config.yaml
n_layer: 14
d_model: 640
n_head: 10
n_kv_head: 10
head_dim: 64
d_mlp: 1728
vocab_size: 8192
activation: "geglu"
norm: "rmsnorm"
norm_place: "pre"
norm_eps: 1e-05
positions: "rope"
rope_base: 10000.0
rope_fraction: 1.0
qk_norm: false
attn_scale: 0.125
bias: "none"
tie_embeddings: true
parallel_block: false
init: "normal"
init_std_qkv: 0.0153
init_std_o: 0.0
init_std_up: 0.0153
init_std_down: 0.0
optimizer: "muon_variant"
lr: 0.00937
lr_mult_qkv: 0.7
lr_mult_down: 1.5
beta1: 0.95
lr_head: 0.0048
grad_clip: 1.0
warmup_steps: 200
schedule: "wsd"
decay_fraction: 0.575
decay_shape: "linear"
final_lr_fraction: 0.0
batch_tokens: 131072
seq_len: 1024
doc_mask: true
train_tokens: 902600000
steps: 6887
dataset: "wikipedia_en"
MLP neurons of a small language model. Each row is named by its layer, matrix (down: output weights) and neuron, and shows model dimensions 474-569. Each number is 128 + 32 x the weight over its row's rms, rounded and kept within 0 to 255. A neuron's up and down rows have the sign that makes its largest values positive.
A block is one neuron, or neurons of one layer that tend to fire together. After each block is what it responds to, as a language model described it from the Wikipedia text at the highest values.

L10.down297 [163 159 124 170 142 100 140  63  89  84 125 122 130  95 140 138 102 124 144 125 148 189 157  79 159 114 131 115 162 112  83 135 121 198 117 153 208 134 155 141  76 124 135 108 151 172 133 184 120  96 138 124 143 128 144  63 138 138 163 171 117  97 170 113 128 143 119  81 120 151 136 162 149 110 114 129 190 141 140 187 132 100 110 131 122 121  99 123 166 105 219 147 186 149  92 154]
L10.down427 [187 105  99  98 135  76 116 130 101  75 146 106 155 179 135 159 137 106 104 125 119 161 159 175 170 129 166 150 170 128 111 106 131 143 160 155 102  97 105 118 140  87 104 129 155  86 129 187  90 105  67  75 192  98 123  47 132 114 114 138 135  89 151 111 184  78 158 125  96 106 114 182 146 169 174 144 115 131 143 151 175 134 138 119 131  85 121 132  77 142 126 118  93 179 145 127]
L10.down534 [152 155 125 108 144  96 108 101  74 105 115 129 159 123  72 132  93 179 145  68  91 146 120 168 148 151 118  71 192 107 101 121 155 123 159 109 103  87  98 180 113 116 106 200 196 166 150 158  98  83  92 160  83 115  81 157 150 115 109 143  90 110 119 129 162 119 103  89  59 124 200  82 160 108 155 139 154 164 159  93 125 134 190 120 118 156 154 138  78 122  96 113 141  99 165 112]
L10.down650 [ 79 113 176 135 128 148 140 152 123 174 123 136  96 122 133 114 187 113 168 138 154 110 144 133 128 144 126 130  96 126  82  70 202  61 139 115 167 122 155 193  69 116 104 199 170 170 103 150 150 128 103 132 145 121 127 103 128 127 145 128 122  84 112  96 150 117 158 123 181 178  59  84 147 147 142 144 104 135 105 130 138 163 165 127 102 110 165  38 151 121 123 141 105 199 114 181]
L10.down756 [160 176 176 159 131 118 133 177 172 139 151 136 120  98  83 173 122 102 104 126  90 178 216  77  86 122 170  95 129 134 158 136  72  89 120 132 150 109 184 121 158  87 149 128 158 123  91 155 114 134 119 155 148 140 142 151 120 147 147  70  71 134 135 140 146 101 111 112  76 156 102 117 155 146  67 175 120 106  93  85 100 210  89 174 111 145  99 114 151 165 207 115 182  89 122 117]
L10.down787 [143 123 129  70 178 125 107 121 152 154  62 178 179 155  57 185  78 125 152 131 120 148  82 139 173 151 173  92 146 106 136 146 157 191  91 108 151 107 115  75 209 198 150 107 166 121 169  96 106 103 141 107 100 118 127 130 107  84 176 165 111 102 148 127 131 112 164 140 101 189 185  86 126  77 163 184 106  53 123 168 101 128  58 123 157 140 128 148 112 108 137 108 115 211 107 145]
L10.down916 [173 130  94 126 142  61  73  89 121 144  86  66 171  91 138  80 125 148 183 109 150 156 108  52 156 170 135 180  89 103 123  63 148  81  99 157 131 105 188 153 104 119  93  50  91  79 155 101 116  86  61 132  84 140 149 119 113 107 160 107 132 131 180 188  99 179  98  54  83 108  43 108 116 165  89 153  89 137 121  89 119  87 103 144 150 122 124 131 125 150 114 136 119 120 177 155]
L10.down1275 [175 141 124 155 124  75 168 100 104 123 115 135 129 106 133 119 127  86 136 111 120 108 120 169 145 131 154 122 106 147 154  85 110  94 132 161 124 113 100 173 108  98 120 149 149  60 103  60 123 188  98 120 134 139 122 145 138 134 155 155 133  68 133 123 125 162 147 143 146  86 114 167 103  61 138 151 150 133 117 147 144 127 137 149 151 114 180 135 128 139 143 169 116 107 180 129]
L10.down1326 [ 84 125  82 113 126  54 190  99 113 181 173 132 113 100 151 124 218  62 124 120 153 123 127 148 146 131 138 139 124 158 154 114 159 134 126 137 136 116 101 128 107  90 147 141 158 178 125 152 105 139 146 129  74 113 145 144  52 147 177 178 184  87  64 149 126 123 163 163 103  87 124 140 137 104 196 128 140 126 167 127  94 150 153 112 150 156 165  90 132 151 119 107  88 126 117 106]
L10.down1363 [137 145 121 255  83 117 103  82 131  98 140  84 147 119 100 108  86 125  93 148 166 117 113  96 129  91  60 136 102 131 115 114 116  65 108 178 120 135 122 113 133 179 104  95 114  70 131 130 114 138 127 105  91 144  87 162 162 129  71  87 182 153 122  94 100 121 147 100 136 140 174 108 163 158 135 138  25 110 165 164  82 164  74 103 157 130 130 182 116 110 212  87 111 155 156 123]
L10.down1383 [ 88 102 178 113 163 115 133 132 132  97 130 129 120 110 111 114 183 117  73  66 123  86 149 191  92 195  98  82 143 138 136 113  72 103 154 145  97 155 106 124 100 120 144 150 162  90 144  93 143 205 130 174 156 121 179 107 131 108 131 171 154 161 163 199 135 123 115 159  77 134 156 115 157 152 125 137 124 115 102 128 186 171 109 107 125  73 140  73 130 107 170 138 157 114 156  48]
L10.down1406 [ 92 138  93 147 142 152 144 149  97 146 211 112  97 132 122 112 171 140 172  97  91 107 106 124 146 124 149 126 179 173 102 134 102 147 102 124 149 144  82 176 164 104  51 127 142 113  69  81 133 137  75 127 115 134  96 161 123  63 127 168 107 105  80 146 106 139 105 175 124 143 176 108 154 129  80  71  89 106 112 131 161 160 115 108 163 152 196 181  81 114 130  62 133 132 179 148]
L10.down1438 [124  84 107 118 108 175 146 123 141  80 134 136 158 156 109 119 134 158 162  83 170 178 137 138 138 126 132  84 179 102 175 149 111  63 171 135 199 124 162 150 185 112 135 123 139  50  65  99 165 104 114 147 129 202 149 120 101  97 114 119 136 146  68  98 134 139 148 149 138 105 135 124 121 142 145 121  99 137 107 180  96  89 136 150  30  86 154 113 108 101 164 127 120 104 171 163]
L10.down1447 [107 150 150 157 156  94 137  73 153  80 116 148 120 116 178  94  94 113 124 126 128 121 139 130 133 169 133 158 152 142 157 105  89 134 117  71 137 153  87 129 145 124 142 105  75 148 146 107 156  82 100 112 150  71 117 122 136  82 131 180  99 107  96 114  64 102 163 124 128 145 177 120 109 161 197 107  86 150  61 120 176 131 122 118 138 171 132 160 146 104 173  68  98 142  82  94]
L10.down1598 [131 121 116 137  73 117 111 185  71 151 158 141 106 145  96 139 137 162  97 120 134 108 143 108 162 119 104 129 141  73 134  89 124  98 117 152 126 126 131 147 140 101 119 101 118 120 147 135 146 156 144 117 126 106 124 102 194  72 128 126 150 123 117 151 122  72  96 130 185 124 108 139 152 128 114 150 107  45 109 150 118 121 139 127 161 161  87 164 159  95 147 169 115  92 121 139]
L10.down1617 [123 143  98  97 108 103 123 172 105 120  86 132 135 100 115 156 115 182 172 125 105 116 120  95  49 139 151  90 153 160 128 118 143 142 108 102 162 146 117 152 135  68 202 189 118 117 101  99 196 155 210 116 161 148 123  81 112 164 100 122 159 129 135 119 160  99 120  71 156 106 170 148 132  73  73 142 141 155 174 175  81 208  57  54 137 148 128 138  93 108  97 153 147 104 155 142]
Tokens opening a cell in wiki tables, mostly column headers and numbers, e.g. Party, Title, Record, match appearances like 16, or No. in sports tables.

L2.down740 [118  54 174 111 168 130 163 134  94 118 112 166 175 103 124  78 138  54 149 109 156 199 100 177 120 127 117 150 188 129 202 101  95 109 128 114 160  88 109 120 107 148 161 138 157 135 169  82 124 145 111  85 146 124 155  98 138 150 118 168 140 138 145 103  85 123 142 157 187 154 117 139 120 121 165  38  52 177 157 154 136 164 152  96 112 137 134 116 156 103 227  95 127 134 115 150]
L2.down1027 [116  92 136 131 135  48 119 110 100  73 158 107 166 164 147 110  88 160  94 113  98 156 134 144 139 108  88 139 144 170 163  98  77 150 197 174 157 143 201 146 102 152 189 140 117  96  91  57 134 103 165 174 150  75  85 162 135 158  73 101  78 141  93 111 108 163 116 113 133 124 125 104  98 113  93 160  98 131 200 135  84 159 107  49 158  55 119 124 130 133 142 106 124 179 152 111]
L2.down1079 [143 125  83 163 103 143 145 159 141 168 142 112 108 145 171 156  82 121 114 148  97 133 131 118  81 147  89 133 119 140 161 111  88 111 128 135 132 110 153 135  63 144 130  77 224 137 148 131 141  95 131 148 122 112 175  77 137 160 153 220 134  58 119 135 123  81 117 114 159 129 124 166 159 106 139 109  71 155 169 172 144  51 140 129  99 120 124 195 197 126 120 112 159 149 110 102]
L2.down1406 [153 103 159 115 141 187  92 181 104  97 179 138  75 155  79 108 111  81 169 157 179  76  91 154 142 183 123  84 131 132 123 163 146  93 118 164 151 198 133 100 112 171 161  79 176  73 178  98 122 102  75 139 122 120 119  62 117 204 145 130 113  44 140 140 120 169  99 136 162 150 111  92 129  78 173  74 102 171 103 111 153  95 143 188 149 112 123 144 141 126 142 136 158 185  93 131]
Association-football words in player and season articles and tables, like draw, substitute, debut, Bundesliga, Town, Rangers, Club career, plus score dashes; occasionally unrelated word pieces.

L2.down80 [107 153  80 151 102 131 186 117 114 153 150 122 138 116 180 179 159 104 124 156 151  87 142  32 132  96  60 154  77  82 133 137 128 142 107 178 189  79 176 154 162 138 140 184 167 145 163 134 166 133 128 169 100 124 187 131 100 105 182 162 108 192 143 100 179 125 130  96  70 135 109 216 177 146 164 132  90 179 189  93 156  96  84  79  84 110 143 148 157 149 146 101 150  76 145 142]
L2.down338 [185 105 125 136 126  95  61 125  90 186 115 137 136 121 118 150  93 103 104 104 169 167 108  53 156 119 142 157 112  65  86 103 126 146 139 126 117 123 145 119 138  94  91 187 151 160 169 122 150 100  77 178 117 145 190 130 165 121 152 120 140 164 104 115 151 128 132  69 126 150 104 142 152 185  79  95 152 129 132 135 127 114 118 172 144  69 196  92 101  80 169 135 140  75 154 151]
L2.down819 [182 107 127 161 124 149 110  88 116  93  99 137 165 109 157 141 143 154 149 135 172 101 110  60 115 159  72 135 100  57 141 110  95 128 152 137 126 133 104 151 131  67 105 164 162 156 168 108 123 120  85  98 117 155 139 157  90 159 134 128 104 128 101 112 131 125 106 113  70 177 128 143 109 140 110   0 143  82 203 117 163 111 164 161 143 119 132 124 130 165 102 130  88 146 104 105]
L2.down1450 [103 114 123 140  95 114  84  68 142 161 150 149 151 142 184 140 126 176 150 167 168  88 163 128 134  80 127 120 121 118 114 116 129  92 104 131 117  76 119 142 108 116 168 111  92 163  86  61 146 115  84 114  98 112 126 103 100 134 109 162 116 131 192  79 181 157 135  98  87 150 134 144 143 100 108   0 127  67  98 153 179 120 165 152 141 103 114 144 129  79 105 165 156 190 140 163]
Full stops, alone or fused with a closing quote or parenthesis, ending long sentences, often at a paragraph end (missing you.", 2011)., the event.).

L6.down1071 [107 124  63  80 150 163 146 118  79 168 132  78 131  74 103 129 147 114 129 123 179 140 133 145 112 176 144 178 108 109 167 101 130  60 136 140 134 127 153 179 118 162  79  80 159 135 118 185  79 125 160 160 118 170  83 147 140 130  87 126 174 137 176 135 111 180 119  62 147 133 165 109 175  80 169 180 124 136 198 160 155 127 113 102  97 134 104  83 182 146 145 125 163 146 170 118]
Newline right after the closing pipe of a markdown table row, especially header rows (Pos | Driver | Lap Time |), before the separator or the next row.

L10.down173 [ 84 164 114 130 117 127  93 133 104 142 150 155  85 193  92 105 120 106  72 147  82 122 130  79 113 108 136 140 138 117 177 125 195 148 124 182  76  93  92 103  91 141 163 122 124 125  88  69  93 107 108  94 136  77 114 191 130 116  80 128 148 140  79 176 140 142 161 114 146 191 129 130 140 151 106  19 154 116  79 127 135 135  94 112 120 146 159 128 117 154 152 154 133 140 108 156]
L10.down303 [ 86 154  76 121 109 122 136 207 152 157 133 121 109 143 143 123 130 165 134 129 137 138 145 144  82 142 134 160  94 161  91 180 167 129  99 113 133 122 194 168 135 111  80 116 139 145  74 152 189 115 157 131 110 132 166  68  98 104 133 138  62 118 170 141 176  97  16  73 147 141 123  89 158 114 136 230 164 149  66 154  95 205 118 170 105 103 149 143  93 192 125 100 141 123 102 145]
L10.down414 [151  80 123 152  86 171 127 142 103 118 142 173 167 101 124 170  86 105 151 124 119 109 152  94 102 128 102  85 184 142 107 156 142 110 118 136 119 155 138 125 101 138 116 128 145  91  94 101 148 130 150 149  90  71 127 142 154 109 143 102 123 121 140 124 129 111 117 208 106 115  93  70 157 116 140 255  96  88 158  57 167 175 160 142 125 137 153 131 166 133  96 102 148 141 162 169]
L10.down535 [ 91 248  98 180 127  76  96 128 146 173  48 169 137 127 117 122 118 147  92 173  72 153  63  97 125 181  94 136 116 181 175  73 177 145  83 220 153 103 117 145 141 165 186 157 113 136 129  94 159 123 115 106 192  96  93 130 124 140 124 127 109 162  76 149  83 144 127 135 153 161 127 139  99 153  71 119 132 162 120 183 112 149 126 133 130 115 142  97 135 152 128 130  97 133 127 152]
L10.down548 [109 135 132 143 161 110  84 107 128 176 150 140  36  86 126 114 144 174 103 167 130  75  96 138 140 121 121 129 125  85 144 138 125 125 106 143 139 105  78 128 139  74 103 140 109 114  72 121 157 165 118 174 121 129 166  94 126 188  79 151 115 132 148 102 139 168  84 119 127 143 154 171 101 158 139  77 201 129 180  83 116 125 131 122  79 102 121  77 110  85 119 139 152 144 114 118]
L10.down646 [101 155 128 159 170  92 104 124 112 125 136 152  69  91 158 141 165 170 122 128 106 110 123 154 118 134 142 142 119  72 158 128 123  87  88 150 127 127  80 170 150 119 127 129 127  74  78 163  98 148 150 153 130 151 148 110 104 164 111 107  97 163 116 128 122 162 131 141 140 139 118 132  84 137 146 255 195 149 167 112 127 210 137  99  90 118 127  63 118  85 161 134 155 155 133 123]
L10.down690 [148  90 153 117  78 155 128 127 131 210 155 129 143 108  90 160 132 100 135 152  96 150 112 124 145  59 136 158 163 146 121 133 131 145  73  73  92 141 182 104 132 134  78 120 145 150 124 107 141  98 134 151 158 123  91 171 116 136 140 131 139  91 113 126  89 110 107 130  50 113 104 128 137 116 113   0 109  88 174 132 101 116 177 124 125 168 176 184 102 127 125 189  86  99 146 161]
L10.down702 [178  87 111 122 110 131 107 139 153 110 184 122  84 100  80 133 137 175 153 100 105 138 104  95 108 176 156 170 113 136 120 127  96  92  77  69  74 156 156 136 149 182  81 126 184 114 135 143 147 105 114 158 139 131 105 136 118 201 153 169 156 160 136 112 100 157 119 115  79 102 118 101 110 104 127 102 122 101 101 122 170 168 102 164 126  81  92 180 185 131  95 144 108 152 127 115]
L10.down908 [121 119 139  91 107 104 146  65 106 102  80 154  91  67 169 132 140  71  80 125 134 110  99 151  93 130 184 106  92  59 129 127 105 127  88  88 184 125 154 153 122 166  94 184 143 168 139 137  60 114 156 115 107 136  91 108 106 111 160 108 115 130 165 118  89  86 128 142 114 162 152 156 119 133 163 255 157 134 159 128 115  76 192  88 151 148 127 142 179 140  97 163 123  95  99 155]
L10.down1218 [111 196 135 137 143  90 124 139 137 132  79 167  79  79 149 175 123 150  92 102  91  99  96 128 155 138 125 112 103 136 147 152 131 173 102 181  92  45  77 185  55 104 142 189 133 179  70 169 230 119 144 149 140  89  80 127 106 122 167 116  88 102 151 121 153 150 134 153 125 168 154 150 149 177 108 255 152 140 158 182 132 101 118 149 130 120 150 119 125 112 116 129 147 171 101 147]
L10.down1230 [175 126 119 112  60  87 171  69 125 107  76 174 132 115  62 205 146  95 123 151 155 112 191 139 158 117 122  84  70  93  75 116  86 127  87 163 132 104  79  97 103 182 125 179 148 169 166 159 136  91 135 123 166 188  79 115  88 170 136 124 154 170 135 145  78 127 129 132 165  67 133 133 185 125  91 117 130 156 122 184 137 180 121 140  85  94  92 149 172 115  89  81 160 128 139 143]
L10.down1247 [140 153 124 149 131  56 141 148 119 160 158 157 117 112  98 142  96 122 152 117 135 143 132 162 133 159  82  90 111 110 112 116  51 147 141 169 108  42  74 126 144  94  92 154 135 148 111 144 197 128  79 107 177 103 150 178 121 170 137 171 138 147  88 131 179 156 159 148  82 124 160 126 118 117  95  58 168 143 120 127 137 150  91 133 149 107 208 109 115  91 131 102  93 109 125 116]
L10.down1331 [123 170 194 130 142 108  79 111 149 109  54 113  86  99 127 185  89 172  75 137 109 115 171  99 127 145 123 144  96 123 102 121 163 175  94  96 133 140 114 151 113 161 132 149 145 160  90 105  64 161 133 143  91 125  91 119 187 139 184 141 123 176 140 132  90 124 140 132  59 144 106 130 111 103 193 188 158 151 173  27 109 110 109 149 143  72 160  89  99 118 163 126 113 141 145 120]
L10.down1499 [150 145 113 124 176 107 135 102 110 123 124 175 155 162 150 102 118  61 105 174 166 115 117 194 148 171 135 154 139 120  82  92  95 105 105 130 116 161 117 102 114 185 157 120 133 152  97  77 101 115 115 177 161  76 157 123  95 139 108 161 141 119  96 132  84 173 109 126 154 124 141  86  83 126 159   0 135  47  76 103  83  74 110  78 100 165 121 118 106 120 137 139 140 131 116 110]
L10.down1600 [155 145 138  96 131 129 120 182 152 121  97 150  80  68 141 101 140 160 136 115  92 122  65 122 144 143 170 112  49  87 173 189 111 117 172  85 215 148 104 100 140 143 140 181  68 150  62 133 127 100 167 109  92 223  85 141 116 149 129 118 150 132 103  99 137  80 121 112 160 112  64 124 144 185 155 210 137  97 161 175 139 124 126 144  66  96 122  81 111 108 142 151 195 156 106 125]
L10.down1706 [153  67  82 123 133 153 165 152 118 143 119 133 130 148 101 150 127 165 102 198 157  85  86 107 127 184 149 124  98 153  97 100  93 100 122 138 103 141 107 149  70 209 131  98 121  94 165 119 141 114  92 153  91 134 149 147  82  92 180 144  56  66 135 107  99 164 108 160  98 132 162 124  79 182 137  47 178 139 169 146  60 131 126 151 105 116 115 128 176 124 173 118  82 103  99  98]
Final word-piece of a rare multi-token name repeated from earlier in the text, e.g. Plevitsk-aya, Tatsu-no, War-ped, Nod-dy.

L2.down235 [125 139 147  70 137 104  67 125 102 133 132  84 153 167 173  67 167 129  99  87  95 160  91 129 111 162 115 144 102  94  85 106 151 129 124 137 112 131 104 111  95 114 138  77 141 139  82 159 167 149 141  89 114  96 109 140 137 171 130 106  93 113 159  99 116 147  62  96 107  61 105  77 120 153 150  44  85 199 100 180 117 145 171 179  83 115 130  68 176  89 145 170 107 147 119  81]
L2.down262 [105 107 141 144  87 157  87 117 116 117 116 123  71  76  97 134 178 118 143 158 128  94 124 148 154 136 116 141 127  95  82 136 173 159 118 107 195 160 143  86 139 118  74 143 134 184 192  79 103 105 133 112 130 102 133 174 163 145  92 115 145 143 116 116 172 153 179 107  98  99 119  93 143 163 101  23 110 159 163 118 140 122 133 126  95 164 112 113 138 168 123 141 136 195 135 128]
L2.down436 [183  80 159 143 189 188 107 118 149 201 112  95 128 111 158 153 168  89  80 158 134  97 142 114 183 151 115 164 180 102 156 150 133 123  90 146 130 136 148 182 112  74 160 125  77 172 147  42 114 177 111 122 150 100 110 163 173  85 110 116 161  81 102 129 131 175  79 123 128 106 143 168 164 117 146   0 127 116 116 129 104 112 147 149 202 118 152 157 174 108 155 163 141 188 127 100]
L2.down672 [ 78 137 105 130 127  93 161 105 129 206  67 174 110 134  77 138 153 158 126 100 206 113 110 143 132 145 116  96 107 123 149 148 163 151 187 151 177 133 146 183 128  37  73 136 103 122 122 154 116 168 109 109 150  78 130 130 143 119 118 148 157 119 135 100 149 144  84 112  96 104 144 130 142  92 145  65 119 181  67 155 103 136 136  84  96 156 103 118 132 150 143 158 136 118 134  74]
First tokens of proper names already seen earlier in the text, often word-initial pieces: Sim(Earth), Mad(onna), Chan(du), Fin(n), Anderson.

L6.down186 [126  74 172 158 129 172  88 129 108  93 110 132 133 167  87 122 113  96  64  92 188 165 131 119 121 160 131  66 135 173 144 116 135  89  90 101  79 148  94 146  92 168 131 125 139 125 136  68 213  96  57 168 102 127 144 148 113 153 158 135 163  84 178 131  91 137 166 132  92 106 149 149 155 166 132   0 130 111 110 180 158 135  85 134 125 117  98 157 111 110  89 121 167 124 139 114]
Non-initial word pieces inside proper names, mostly personal names, split into subword tokens, such as Ru-th, Tub-by, Mayn-ard and Boyd-Carpen-ter.

L6.down1120 [110 111 113 109  98 158 159 149 161 117 110  93 110 191 111 130  89  72 160  87 126 128 172 136  88 127 115 150 142 143 144  70 167 159 162  86 100 137 187 124 164 173 133 107  82  81 145 166  86 163 101 126  87 161 117 130 177 139 121 146  92 140 124 119 162 131  71 125 112  68 155 177  71 107 157 192 169  55 147 160 178 139  94 176 113 159 133 151 163 153  76 129  99  99 184  42]
Function words and word pieces inside sports-career and match narration, such as round of, came on as, during; also mid-word pieces in names and table cells.